Weights of a small GPT-style language model, trained from scratch on English Wikipedia: capped logits.
MLP neurons of a small language model. Each row is named by its layer, matrix (up: input weights) and neuron, and shows model dimensions 112-175. Each number is 200 + 30 x the weight over its row's rms, rounded and kept within 0 to 999.
Before each neuron's rows, "fires in" lists the words (lower case) most often at its 100 highest values on Wikipedia text that the model never trained on.

fires in: "4", "3", "2", "2013", "2012", "2018"
L3.up927,166,152,197,214,229,212,200,198,220,193,222,188,241,184,221,178,193,169,195,221,232,221,169,205,243,183,230,214,190,231,207,212,194,224,180,246,159,219,216,323,208,207,215,150,204,148,207,238,129,171,188,126,187,233,203,195,261,162,177,158,239,209,199,174

fires in: "which", "who", "when", "where", "what", "while"
L2.up259,229,197,140,228,174,220,241,206,169,173,228,215,256,186,193,156,232,199,188,195,213,129,182,146,206,185,209,215,171,218,210,194,215,210,183,223,208,205,188,200,174,236,209,191,148,165,205,232,205,192,211,225,156,189,163,236,181,194,217,265,137,224,173,203

fires in: "which", "who", "where", "when", "while", "what"
L2.up406,203,208,127,242,181,210,170,215,175,213,218,248,226,207,182,199,186,202,198,228,266,143,170,157,215,182,168,181,220,234,229,199,199,199,186,234,187,189,199,210,191,222,234,227,171,173,229,263,220,224,171,195,203,219,176,206,189,198,220,161,185,232,191,195

fires in: "were", "was"
L2.up547,225,189,170,266,195,205,209,182,185,200,244,182,171,201,224,155,190,198,237,162,190,215,180,202,188,212,207,181,217,154,206,191,209,168,194,169,156,243,221,187,235,186,170,190,243,199,168,225,61,163,197,168,190,250,185,188,229,185,181,185,203,220,211,206

fires in: "series", "services", "march", "served", "marine", "service"
L2.up739,229,226,240,204,167,236,260,192,181,210,136,208,205,154,226,214,155,194,215,209,169,212,227,188,158,247,218,191,213,200,247,188,209,207,227,256,229,176,165,159,175,255,266,190,224,173,216,212,283,189,218,234,201,200,193,196,187,214,238,237,184,207,158,198

fires in: "2006", "2000", "2003", "2008", "1990", "2005"
L2.up540,209,204,188,216,157,223,254,229,204,224,222,200,172,217,178,208,208,212,172,224,203,137,217,162,254,199,157,199,174,226,230,212,201,184,173,158,197,159,179,169,178,232,209,220,194,152,165,184,200,167,256,189,198,202,138,233,212,243,199,254,153,208,187,207

fires in: "2008", "2006", "2003", "2007", "2009", "2005"
L5.up583,118,232,172,187,233,255,152,198,169,181,233,242,221,228,147,197,206,170,175,180,231,205,208,168,243,199,217,191,172,260,181,174,192,178,182,194,202,171,211,215,200,191,203,202,209,187,167,186,187,246,205,159,234,176,255,291,223,235,169,197,212,219,235,165

fires in: "october", "office", "official", "officers", "continued"
L11.up1000,172,184,183,261,176,238,240,138,169,183,204,242,242,215,185,218,167,191,211,234,194,206,187,226,193,154,180,164,150,168,235,208,205,213,203,135,190,162,195,200,144,177,157,265,191,214,229,248,180,224,193,192,188,243,207,183,178,146,208,212,175,176,181,181

fires in: "2024", "2022", "2021", "2018", "2012", "2025"
L3.up918,178,161,209,215,205,174,178,231,197,232,258,204,164,213,217,238,190,243,240,193,254,227,198,197,248,185,194,184,204,242,196,238,141,234,151,171,169,202,181,223,213,210,212,188,167,197,151,183,32,212,185,184,212,175,210,168,226,147,235,158,210,217,222,183

fires in: "they", "these", "there", "their", "thomas"
L11.up491,227,203,229,234,154,212,211,223,119,223,222,239,237,208,227,222,188,209,255,210,194,185,153,203,175,235,191,205,188,193,163,139,192,197,177,179,209,196,179,199,198,175,163,212,238,187,217,247,187,206,204,189,194,222,211,170,206,206,243,158,216,264,216,178

fires in: "2024", "2021", "2020", "2025", "2023", "2022"
L5.up311,209,188,179,167,161,169,240,181,155,169,208,179,246,166,201,251,180,167,183,175,203,193,188,185,235,196,131,244,245,239,191,195,236,207,151,202,198,201,205,212,152,159,231,169,219,166,207,198,164,134,187,208,136,230,191,234,200,181,159,237,228,180,182,175

fires in: "2024", "2021", "2022", "2025", "2026", "2020"
L3.up961,213,173,192,183,205,186,164,210,201,213,265,198,166,198,188,211,201,227,203,188,261,263,179,241,230,177,225,194,212,210,188,224,150,205,158,163,187,185,212,231,235,167,198,222,200,199,191,199,91,201,233,170,196,211,244,202,241,153,193,184,222,189,229,192

fires in: "it", "they"
L11.up282,235,196,176,232,181,260,161,209,177,266,223,242,222,156,221,162,189,163,228,184,198,188,160,126,203,170,174,164,220,191,160,197,223,208,191,179,134,180,190,224,222,206,247,239,193,199,222,232,106,282,210,257,219,216,224,216,200,232,222,146,218,236,193,187

fires in: "which", "who", "where", "when", "while"
L6.up955,234,200,203,199,211,188,153,161,192,142,254,201,223,154,183,185,212,161,169,181,255,227,182,237,206,183,137,177,195,207,147,225,158,263,169,183,135,246,173,162,157,260,254,203,157,212,230,171,196,208,192,185,216,200,214,215,218,239,223,167,222,222,173,160

fires in: "2024", "2021", "2023", "2020", "2022", "2025"
L3.up529,168,176,212,196,240,199,156,203,190,175,248,211,199,191,187,201,205,203,224,215,267,245,182,186,230,222,180,195,225,184,161,240,171,211,118,170,187,228,214,213,197,150,175,191,188,221,147,165,102,196,233,195,216,173,230,158,224,178,200,182,204,234,243,201

fires in: "they", "series", "services", "their", "served", "service"
L2.up594,217,224,275,195,193,224,216,203,189,164,162,215,188,169,203,211,208,175,195,210,180,173,180,163,197,197,182,198,216,247,216,209,232,195,162,154,230,164,188,91,154,222,228,194,189,198,173,252,240,191,242,235,187,238,192,260,177,201,229,227,170,181,172,208

fires in: "in", "after", "on", "according", "following", "influences"
L7.up348,154,170,183,176,242,202,265,229,192,210,211,215,263,248,162,135,182,159,211,240,174,170,189,219,201,220,156,251,265,266,165,230,223,237,205,187,215,181,187,241,172,192,167,193,176,153,201,260,163,179,182,183,192,239,198,208,171,195,207,235,155,177,167,163

fires in: "republican", "september", "republic", "was", "reception", "representative"
L2.up589,191,211,133,260,226,228,174,150,206,199,244,171,227,199,203,155,187,174,209,186,233,176,167,223,252,229,277,196,218,216,233,221,183,188,194,193,170,255,230,242,206,193,221,180,216,201,191,163,91,198,157,173,215,204,236,162,245,178,209,168,244,250,239,172

fires in: "are", "was", "were", "is", "he"
L11.up75,170,203,261,229,166,214,208,249,189,207,216,207,162,225,113,166,188,183,178,166,177,230,173,173,285,193,182,201,194,151,266,164,168,183,203,182,220,171,207,211,207,202,167,246,219,213,230,169,152,179,200,220,191,200,151,142,212,167,228,195,186,146,227,227

fires in: "2022", "2021", "2024", "2013", "2012", "2014"
L7.up257,185,201,182,183,170,249,161,206,250,234,215,167,188,202,149,231,178,180,195,188,201,179,201,182,234,215,157,170,191,226,219,167,297,218,176,180,165,209,210,205,201,247,176,203,215,166,208,187,181,191,227,141,199,198,243,191,249,222,257,147,175,232,175,181

fires in: "which", "also", "who", "when", "where"
L2.up16,221,198,245,170,187,193,201,220,164,153,168,236,223,210,192,205,199,203,189,200,171,132,192,173,183,204,188,203,210,240,237,195,262,180,119,262,265,162,179,142,186,218,188,171,193,197,195,246,208,203,226,246,179,233,203,260,170,200,225,254,173,197,157,190

fires in: "2013", "2012", "2010", "2018", "2015", "2011"
L3.up729,199,207,198,211,237,228,216,239,176,171,235,198,209,207,143,187,151,149,190,203,223,205,160,235,219,174,188,199,190,201,208,228,191,162,238,162,201,225,195,286,187,147,184,199,171,207,214,230,66,159,249,173,217,225,204,232,279,121,239,217,199,236,246,193

fires in: "2024", "2025", "2022", "2021", "2020"
L5.up638,200,187,166,206,170,194,214,122,160,221,259,183,247,196,153,202,236,199,166,213,215,184,226,162,227,238,166,243,250,216,184,195,262,221,217,202,159,173,152,179,209,201,255,226,229,164,227,184,172,175,236,220,209,140,182,235,221,250,170,241,195,214,176,172

fires in: "also", "20", "100", "10"
L2.up861,225,244,253,235,191,232,241,201,212,230,227,217,206,155,196,202,215,218,190,224,211,180,198,162,213,207,225,206,180,231,203,212,234,159,163,196,201,164,166,117,174,222,242,194,157,183,172,194,270,179,216,227,206,187,147,264,182,261,229,232,178,180,183,216

fires in: "of", "2018", "2012", "2015", "2010", "2019"
L6.up603,148,185,224,209,232,184,223,193,193,199,222,160,186,201,250,206,190,132,190,191,198,171,174,210,207,180,192,217,184,265,167,191,211,231,199,204,263,235,184,180,171,119,194,188,173,173,176,236,167,213,206,159,206,196,198,219,246,206,221,236,181,200,153,207

fires in: "on", "east", "new"
L11.up185,211,196,196,234,182,175,172,183,195,184,223,188,245,165,187,183,201,191,179,214,176,248,181,243,242,168,194,182,250,222,243,233,223,189,194,195,181,190,198,150,214,169,196,143,198,151,230,228,191,221,194,199,217,198,206,201,212,154,240,193,193,161,166,210

fires in: "2018", "2012", "2013", "2015", "2019", "2010"
L6.up266,197,234,161,202,247,211,130,199,172,242,208,175,212,177,194,195,227,191,163,211,171,205,199,216,206,178,151,178,199,215,215,219,228,185,196,178,103,190,171,222,215,220,194,180,198,169,204,236,127,258,212,194,162,182,166,221,228,183,169,214,182,240,172,173

fires in: "2024", "2021", "2022", "2025", "2023"
L3.up190,155,206,236,195,224,170,185,252,212,208,234,196,224,210,187,204,189,211,214,163,208,243,193,199,211,186,206,186,192,177,141,200,191,183,143,182,143,173,170,275,247,183,180,203,193,202,200,221,104,163,283,170,197,234,222,189,246,128,163,176,180,243,227,205

fires in: "that", "was"
L2.up117,251,180,150,211,205,223,178,215,215,154,238,198,199,194,215,203,212,223,208,218,238,214,202,234,241,208,236,186,213,208,204,188,209,206,159,132,200,222,262,235,186,178,154,158,250,188,177,195,47,186,156,206,182,169,195,169,190,170,175,233,212,183,194,183

fires in: "also", "20", "10", "20th"
L2.up251,224,186,231,227,178,233,247,174,168,142,206,216,219,189,193,200,176,199,175,209,217,189,201,172,187,199,199,215,206,228,213,207,208,164,159,163,207,164,204,133,186,214,231,165,189,181,145,142,228,188,249,210,210,196,158,225,197,207,189,271,209,183,168,219

fires in: "with", "the", "s"
L3.up812,165,234,205,192,171,158,161,260,177,190,230,186,204,217,219,159,186,219,214,177,234,236,183,195,187,228,221,141,222,160,251,147,209,237,170,208,208,198,200,192,157,190,194,203,184,188,169,202,123,170,195,178,219,183,169,173,189,153,181,160,211,253,172,229

fires in: "university", "is", "universe"
L8.up385,172,206,169,223,136,210,228,199,190,175,233,220,201,149,161,184,252,171,190,149,157,191,172,213,210,220,151,157,176,195,252,160,196,251,189,199,212,154,228,219,199,179,207,215,184,229,200,225,166,111,211,191,165,213,165,221,216,187,199,213,222,210,210,193

fires in: "this", "there", "and", "series", "length", "one"
L11.up236,194,193,119,188,197,192,192,160,193,228,171,232,195,198,186,185,195,222,211,183,185,194,188,195,218,172,187,174,216,178,195,178,242,233,204,198,212,220,236,261,139,226,166,256,164,203,205,243,113,215,227,207,215,225,214,206,192,225,218,192,216,251,197,197

fires in: "united", "university", "1990", "1997", "1998", "pickups"
L8.up577,144,173,210,221,184,200,218,296,223,228,237,252,188,184,227,171,205,172,273,257,220,144,220,180,244,244,183,142,159,172,181,207,200,173,198,185,200,185,182,227,197,271,185,179,182,219,216,210,168,137,197,242,226,159,221,192,261,195,166,192,134,244,194,230

fires in: "which", "who", "where", "when", "while", "what"
L8.up372,135,254,207,185,145,193,216,215,179,208,238,191,184,193,221,129,185,217,157,188,198,205,219,209,206,191,187,178,186,238,199,214,170,212,218,207,189,215,223,202,209,187,158,210,163,221,177,245,222,199,180,203,226,220,210,234,245,170,220,198,189,247,242,116

fires in: "its", "s", "their", "few", "her"
L7.up144,162,234,195,255,189,182,196,147,168,246,228,184,214,216,169,137,203,155,217,227,198,201,158,135,202,199,220,173,175,219,236,160,167,188,185,231,189,210,198,205,237,206,185,174,225,188,178,229,145,210,196,140,228,197,214,190,179,161,176,234,193,261,149,184

fires in: "2008", "2000", "2009", "2003", "2006"
L2.up499,177,213,213,193,172,221,223,185,172,208,144,231,152,208,237,203,202,213,187,195,216,118,212,202,174,193,206,170,215,253,202,202,246,170,215,245,223,168,214,151,168,231,216,165,201,209,189,260,196,165,247,227,191,163,191,214,177,261,195,206,168,198,201,221

fires in: "they", "their", "sport", "corporation", "sports", "port"
L2.up987,256,232,243,215,174,234,219,168,157,212,144,229,196,131,208,232,187,197,200,206,198,191,232,151,167,207,198,203,145,235,207,183,224,212,198,224,258,179,204,135,159,251,215,181,232,209,196,228,260,208,201,216,210,199,173,180,178,204,250,258,200,176,140,190

fires in: "2021", "2024", "2022", "2025", "2023", "2020"
L5.up869,244,171,215,222,145,156,194,158,169,246,215,225,216,143,204,277,242,229,208,178,215,171,226,176,202,219,169,186,225,252,211,201,223,198,189,218,179,192,143,193,193,143,225,206,258,188,209,202,133,168,236,216,199,184,214,234,236,201,168,237,213,221,193,214

fires in: "been", "before", "being", "began"
L3.up353,247,221,220,227,159,216,232,205,227,202,122,217,207,144,198,218,170,219,197,195,193,152,226,163,190,200,249,225,154,207,196,188,230,197,222,212,195,175,168,193,184,227,273,203,215,186,224,215,288,202,203,205,196,192,186,210,194,294,226,247,173,185,169,195

fires in: "2024", "2022", "2025", "2021", "2026", "2023"
L6.up159,209,212,153,204,137,176,191,178,238,200,212,187,180,157,198,214,196,192,187,175,209,190,202,209,211,177,202,204,277,227,201,148,150,229,166,184,165,233,265,186,226,217,192,152,170,188,178,197,197,242,248,220,171,202,192,190,212,172,195,218,205,179,192,170

fires in: "season", "states", "cup", "singles"
L11.up504,197,149,178,198,170,191,167,185,237,178,240,210,165,178,203,239,175,219,221,184,172,193,127,179,191,165,201,171,213,216,212,228,158,207,177,187,193,205,183,209,196,241,154,197,216,204,172,221,211,149,175,157,119,153,200,156,201,203,208,163,215,184,188,124

fires in: "including", "club", "include", "included", "includes"
L6.up460,188,215,204,226,202,194,192,150,146,269,254,214,224,212,228,162,246,189,219,131,216,188,194,181,145,207,200,206,219,233,205,227,215,198,198,244,208,138,230,207,221,189,194,228,168,192,256,218,192,149,193,213,228,195,178,212,163,165,180,261,185,198,217,145

fires in: "2024", "2021", "2022", "2020", "2025", "2023"
L6.up433,151,168,172,280,183,188,197,247,150,190,220,209,178,180,153,153,183,179,286,161,183,200,234,211,231,201,164,197,175,211,147,199,237,185,182,216,117,221,245,172,197,223,194,186,151,176,178,228,177,188,275,239,194,178,238,188,223,199,184,215,160,157,208,162

fires in: "2024", "2021", "2022", "2025", "2023"
L3.up182,248,198,151,215,199,156,199,194,208,202,201,168,179,204,162,244,173,196,204,194,208,191,170,197,216,209,221,180,198,214,205,196,261,213,218,154,175,196,200,190,206,217,173,171,211,170,199,238,200,181,200,146,212,181,221,198,244,110,231,167,216,205,226,181

fires in: "to", "can"
L11.up893,205,177,219,188,195,187,214,192,251,183,229,286,203,194,171,205,198,215,233,250,254,192,215,226,214,205,188,219,237,197,193,184,151,248,206,170,122,273,170,186,269,188,162,204,251,208,192,199,181,165,252,176,224,198,198,187,201,168,216,146,223,270,219,177

fires in: "be", "been", "was", "were", "is", "being"
L11.up631,180,212,184,232,181,223,223,211,187,244,240,183,218,187,151,191,212,162,194,182,237,228,226,137,196,172,191,200,238,202,219,199,194,228,191,188,211,230,196,205,183,198,211,226,243,243,183,228,147,178,209,214,219,195,222,168,234,185,213,178,214,207,218,234

fires in: "2024", "2021", "2025", "2022", "2020", "2026"
L2.up25,223,203,157,183,154,221,227,214,142,213,208,220,212,227,193,207,176,197,181,198,179,189,172,202,250,181,191,192,211,237,206,195,208,165,197,266,194,190,238,258,259,221,205,186,180,241,223,232,190,239,186,206,200,101,165,218,157,176,212,274,189,190,212,148

fires in: "as", "2012", "2013", "2010", "2018"
L6.up256,160,189,204,241,253,267,161,206,212,204,213,233,231,149,183,219,252,175,170,230,246,172,200,230,246,141,196,186,229,161,110,190,183,237,177,231,223,219,156,201,234,183,207,172,170,202,134,198,170,167,163,129,195,257,187,190,169,147,166,192,194,227,189,207

fires in: "2012", "2014", "2013", "2015", "2018", "2010"
L2.up451,210,213,130,227,192,233,207,235,225,238,206,195,213,188,178,231,181,201,145,221,161,125,171,172,210,205,172,218,183,252,236,203,191,209,168,148,201,206,186,179,159,186,238,199,174,154,117,215,198,201,231,214,212,207,122,267,234,214,211,209,155,212,183,246

fires in: "2022", "2021", "2024", "2013", "2018", "2012"
L3.up259,151,177,160,207,191,189,204,220,155,143,275,166,252,169,225,200,214,165,206,222,254,175,218,199,248,167,210,203,168,221,205,162,192,209,201,238,162,224,207,229,164,216,197,179,170,166,204,242,146,170,189,172,177,206,228,188,249,129,210,184,211,244,177,177

fires in: "2024", "2021", "00", "2022", "2025", "2018"
L3.up27,194,200,159,217,158,197,191,228,175,202,203,201,198,205,208,164,158,173,185,221,235,223,163,227,213,204,211,189,218,217,225,181,234,214,192,209,216,243,165,244,216,182,205,188,187,156,187,259,130,154,228,155,176,233,169,188,232,173,209,186,157,239,195,171

fires in: "2013", "2018", "2010", "2014", "2012", "2015"
L6.up940,193,200,222,236,207,228,233,127,182,141,228,236,191,196,176,249,198,138,156,249,215,139,208,195,182,188,168,253,252,249,256,218,239,221,217,210,165,226,257,235,211,160,187,220,169,173,190,211,181,208,163,254,172,186,227,202,252,156,245,172,184,199,208,175

fires in: "2024", "2021", "2025", "2022", "2020", "2023"
L5.up24,208,194,174,186,158,174,221,173,203,198,187,173,263,193,189,212,194,120,210,187,213,189,193,177,217,238,153,222,255,211,186,219,226,216,183,208,185,174,168,187,183,124,241,242,212,166,233,206,161,198,235,242,170,184,199,237,205,231,181,221,225,224,160,209

fires in: "00", "000", "0", "debut", "07"
L3.up135,166,173,183,213,235,219,191,184,184,165,247,180,220,204,221,153,182,176,183,196,228,175,184,208,195,202,179,220,195,203,201,259,150,215,196,185,183,216,142,217,188,218,181,188,178,166,222,275,139,217,237,206,174,212,182,201,192,139,205,218,207,179,205,223

fires in: "2024", "2022", "2021", "professor", "professional", "place"
L8.up200,230,176,123,185,204,164,207,135,180,246,195,237,209,173,187,192,186,173,256,171,221,190,168,182,259,194,228,210,217,217,179,205,277,213,205,234,229,237,239,192,230,224,210,207,205,167,190,239,151,207,259,204,176,239,199,227,214,198,146,196,216,145,210,215

fires in: "which", "who", "when", "where", "school"
L8.up57,202,90,209,183,195,190,203,175,194,176,194,189,176,162,239,165,155,221,193,168,231,164,142,201,216,191,181,194,200,221,201,213,185,262,156,215,153,201,232,175,204,215,193,211,182,184,225,202,188,190,250,263,189,235,143,181,226,212,206,210,181,194,178,235

fires in: "2024", "2021", "2025", "2022", "2020"
L3.up62,209,179,206,175,232,197,204,201,177,176,244,225,188,218,192,188,233,212,236,235,250,216,190,218,208,195,242,220,239,185,159,211,252,194,161,152,155,226,222,252,204,158,163,219,179,191,174,194,95,160,229,166,208,235,202,192,224,157,165,169,207,180,223,209

fires in: "at", "were", "new", "was", "few"
L2.up960,237,196,215,221,203,216,194,173,187,203,219,233,205,177,182,175,228,199,211,218,192,139,226,188,180,209,183,207,197,204,181,195,170,185,198,235,188,191,211,236,226,195,271,196,205,181,140,196,101,161,172,165,170,211,189,193,160,204,219,165,161,212,216,209

fires in: "also", "germany", "many"
L2.up931,245,229,246,187,179,225,235,204,188,202,201,215,210,191,219,213,175,207,167,208,204,198,221,179,200,172,189,196,172,224,233,202,224,191,172,231,255,140,178,117,191,215,208,171,190,160,192,225,241,196,239,222,207,185,162,249,185,227,222,242,190,198,168,223

fires in: "states", "cup", "treatment", "predators", "awarded", "status"
L5.up1017,242,180,207,202,214,195,181,171,131,229,255,193,250,205,216,207,213,203,227,236,192,215,181,161,217,182,230,218,201,188,197,235,210,226,139,218,186,187,227,207,216,183,195,163,187,208,196,247,155,166,203,124,166,152,221,215,217,162,204,166,174,209,163,186

fires in: "which", "who", "where", "when", "while", "what"
L5.up391,199,187,163,187,230,211,223,244,167,198,204,260,215,205,209,166,190,164,199,167,226,176,196,207,243,182,248,206,181,234,188,141,200,223,219,232,188,216,194,214,214,203,185,240,162,199,211,255,166,187,183,215,211,255,144,218,242,177,197,216,233,182,212,202

fires in: "which", "who", "where", "when", "district"
L8.up447,177,211,179,231,181,209,153,176,198,216,219,181,242,242,218,148,204,224,211,199,256,159,209,227,209,202,206,139,232,165,172,155,254,266,193,217,206,157,246,160,230,218,209,231,185,228,213,215,160,188,241,155,201,219,197,193,202,216,201,231,189,162,187,236

fires in: "two", "other", "of", "several"
L11.up111,134,167,242,180,234,177,175,208,196,227,204,230,214,218,183,204,210,201,192,198,280,203,180,170,211,230,186,168,202,190,190,165,214,244,194,177,238,212,256,244,172,219,218,196,259,225,217,165,183,200,193,229,223,177,273,143,219,144,160,194,225,190,211,202

fires in: "been", "before", "began", "being", "20", "tribe"
L2.up391,195,231,254,215,193,203,238,185,220,171,205,206,217,184,167,232,196,221,168,190,217,154,175,209,204,170,203,212,189,245,225,209,236,206,168,184,212,181,188,140,170,258,206,189,167,159,254,235,243,163,237,231,212,209,122,272,167,265,211,233,183,168,194,206

fires in: "2024", "2021", "2022", "2025", "2023", "2026"
L2.up127,246,244,111,225,144,192,227,188,167,235,193,227,158,169,216,194,197,166,185,203,171,161,147,181,206,227,185,169,171,228,203,186,234,185,213,266,190,202,183,241,173,236,221,199,220,169,230,162,172,191,184,234,220,215,200,228,207,182,231,265,219,266,192,194

fires in: "2024", "2021", "2022", "2025", "2020", "2023"
L2.up503,196,187,142,219,178,195,155,223,226,177,262,222,205,189,163,163,195,188,222,223,192,248,179,216,190,189,213,205,221,201,246,235,222,225,156,205,160,204,203,210,190,193,208,215,223,209,216,244,40,219,271,175,143,218,186,179,236,178,196,189,221,254,223,225

fires in: "2024", "2021", "2022", "2025", "2023", "2018"
L2.up885,187,218,199,190,161,210,230,230,171,133,172,200,197,182,171,184,172,187,207,181,160,184,195,189,214,168,207,195,225,280,236,185,211,149,197,235,193,183,201,135,192,238,230,217,175,203,230,229,168,201,215,221,210,189,150,234,170,231,220,270,202,206,209,186

fires in: "2024", "2021", "2022", "2023", "2025", "2026"
L5.up77,201,198,167,157,170,209,216,176,115,170,205,180,176,150,164,181,244,186,210,205,206,163,207,140,196,232,207,187,198,177,158,202,222,175,254,176,140,148,199,191,170,229,203,179,183,171,165,233,174,216,217,213,157,244,225,188,214,221,269,218,213,272,207,194

fires in: "1998", "1990", "1997", "1996", "1995"
L3.up596,146,210,214,206,194,211,165,254,180,201,233,207,196,241,231,205,223,220,232,183,268,231,173,234,246,167,188,185,188,212,223,207,176,199,178,153,211,192,224,232,217,220,205,202,162,192,176,215,114,198,197,185,202,197,172,178,238,160,220,163,220,248,211,183

fires in: "in", "institute", "connecticut"
L5.up669,183,256,174,173,245,149,193,229,184,213,226,202,262,220,217,160,199,166,167,258,216,197,190,183,235,167,152,183,285,228,212,223,234,223,197,242,204,190,162,184,203,185,178,191,236,183,178,231,179,203,170,143,211,240,171,222,181,190,194,294,186,209,155,209

fires in: "been", "before", "began", "being", "bef", "tribe"
L3.up354,239,224,210,224,145,234,175,180,229,200,168,262,221,163,173,219,169,196,158,212,191,148,215,136,205,216,205,200,146,222,219,185,226,179,228,235,239,214,154,146,206,205,246,206,226,164,198,229,275,236,168,194,199,194,200,180,191,231,222,255,210,206,143,206

fires in: "2024", "2021", "2022", "2025", "2023", "2020"
L5.up448,189,202,220,243,228,218,185,228,211,174,261,220,218,181,211,174,227,175,222,211,235,151,225,165,187,187,196,199,211,209,166,243,228,224,189,202,214,224,232,241,177,195,176,205,200,150,184,252,195,265,137,155,141,203,195,190,180,233,217,200,146,267,207,146

fires in: "1998", "1996", "1990", "1997", "1999", "1994"
L3.up246,131,192,128,232,213,220,224,209,185,192,269,212,193,207,195,251,178,181,209,219,275,215,187,248,265,165,188,212,245,210,166,200,183,221,171,159,154,225,236,156,206,217,233,190,193,175,191,234,108,216,207,176,170,183,194,215,193,177,223,171,212,221,168,173

fires in: "on", "cup", "were", "being", "deaf", "contracting"
L8.up872,142,197,162,218,200,211,215,169,195,196,216,172,204,181,135,145,166,194,178,216,258,211,195,187,207,177,230,196,210,201,146,230,199,210,183,211,145,211,190,173,173,173,184,221,190,197,204,260,207,169,207,157,233,255,243,166,220,191,225,215,185,159,199,237

fires in: "2008", "2000", "2009", "2005", "2002", "2003"
L3.up292,147,183,188,183,138,211,200,215,147,184,273,198,181,189,191,200,289,239,168,184,228,178,167,177,221,197,202,201,151,242,208,106,212,216,290,157,202,217,193,242,198,199,193,194,192,180,229,218,179,194,147,195,169,220,204,210,179,181,163,173,200,248,215,206

fires in: "100", "10", "2008", "2000", "2007", "2002"
L2.up420,190,235,163,211,162,189,250,243,199,183,144,168,200,192,169,212,208,184,187,208,224,186,194,171,212,227,197,203,199,227,229,180,219,198,209,178,217,193,181,157,211,216,201,212,209,149,150,174,283,216,207,254,175,166,175,256,229,203,219,239,217,178,204,229

fires in: "000", "0", "00", "1902", "1908", "07"
L2.up201,119,196,183,198,211,179,209,186,189,191,300,173,184,193,181,177,202,148,201,207,242,158,190,232,211,229,191,189,200,201,249,229,186,191,175,149,171,242,242,195,208,238,208,194,207,173,208,226,138,201,234,175,187,190,173,179,243,167,235,179,189,213,186,215

fires in: "would", "they", "to", "can", "may", "will"
L11.up501,258,194,197,235,221,181,182,170,249,180,222,263,193,162,166,151,221,212,212,245,235,208,200,198,206,202,140,223,221,187,249,198,191,238,226,205,168,173,233,259,226,162,201,192,223,215,180,193,190,215,192,186,185,207,185,260,209,197,200,142,194,240,199,185

fires in: "university", "incumbent", "album", "2021", "activities", "activity"
L5.up11,156,191,151,153,269,183,219,229,167,225,250,172,239,193,134,132,183,197,203,195,178,174,223,174,229,186,218,174,194,224,210,209,219,201,206,256,146,162,221,271,205,171,168,197,191,155,191,204,155,216,231,198,209,163,232,220,216,129,201,165,210,201,215,216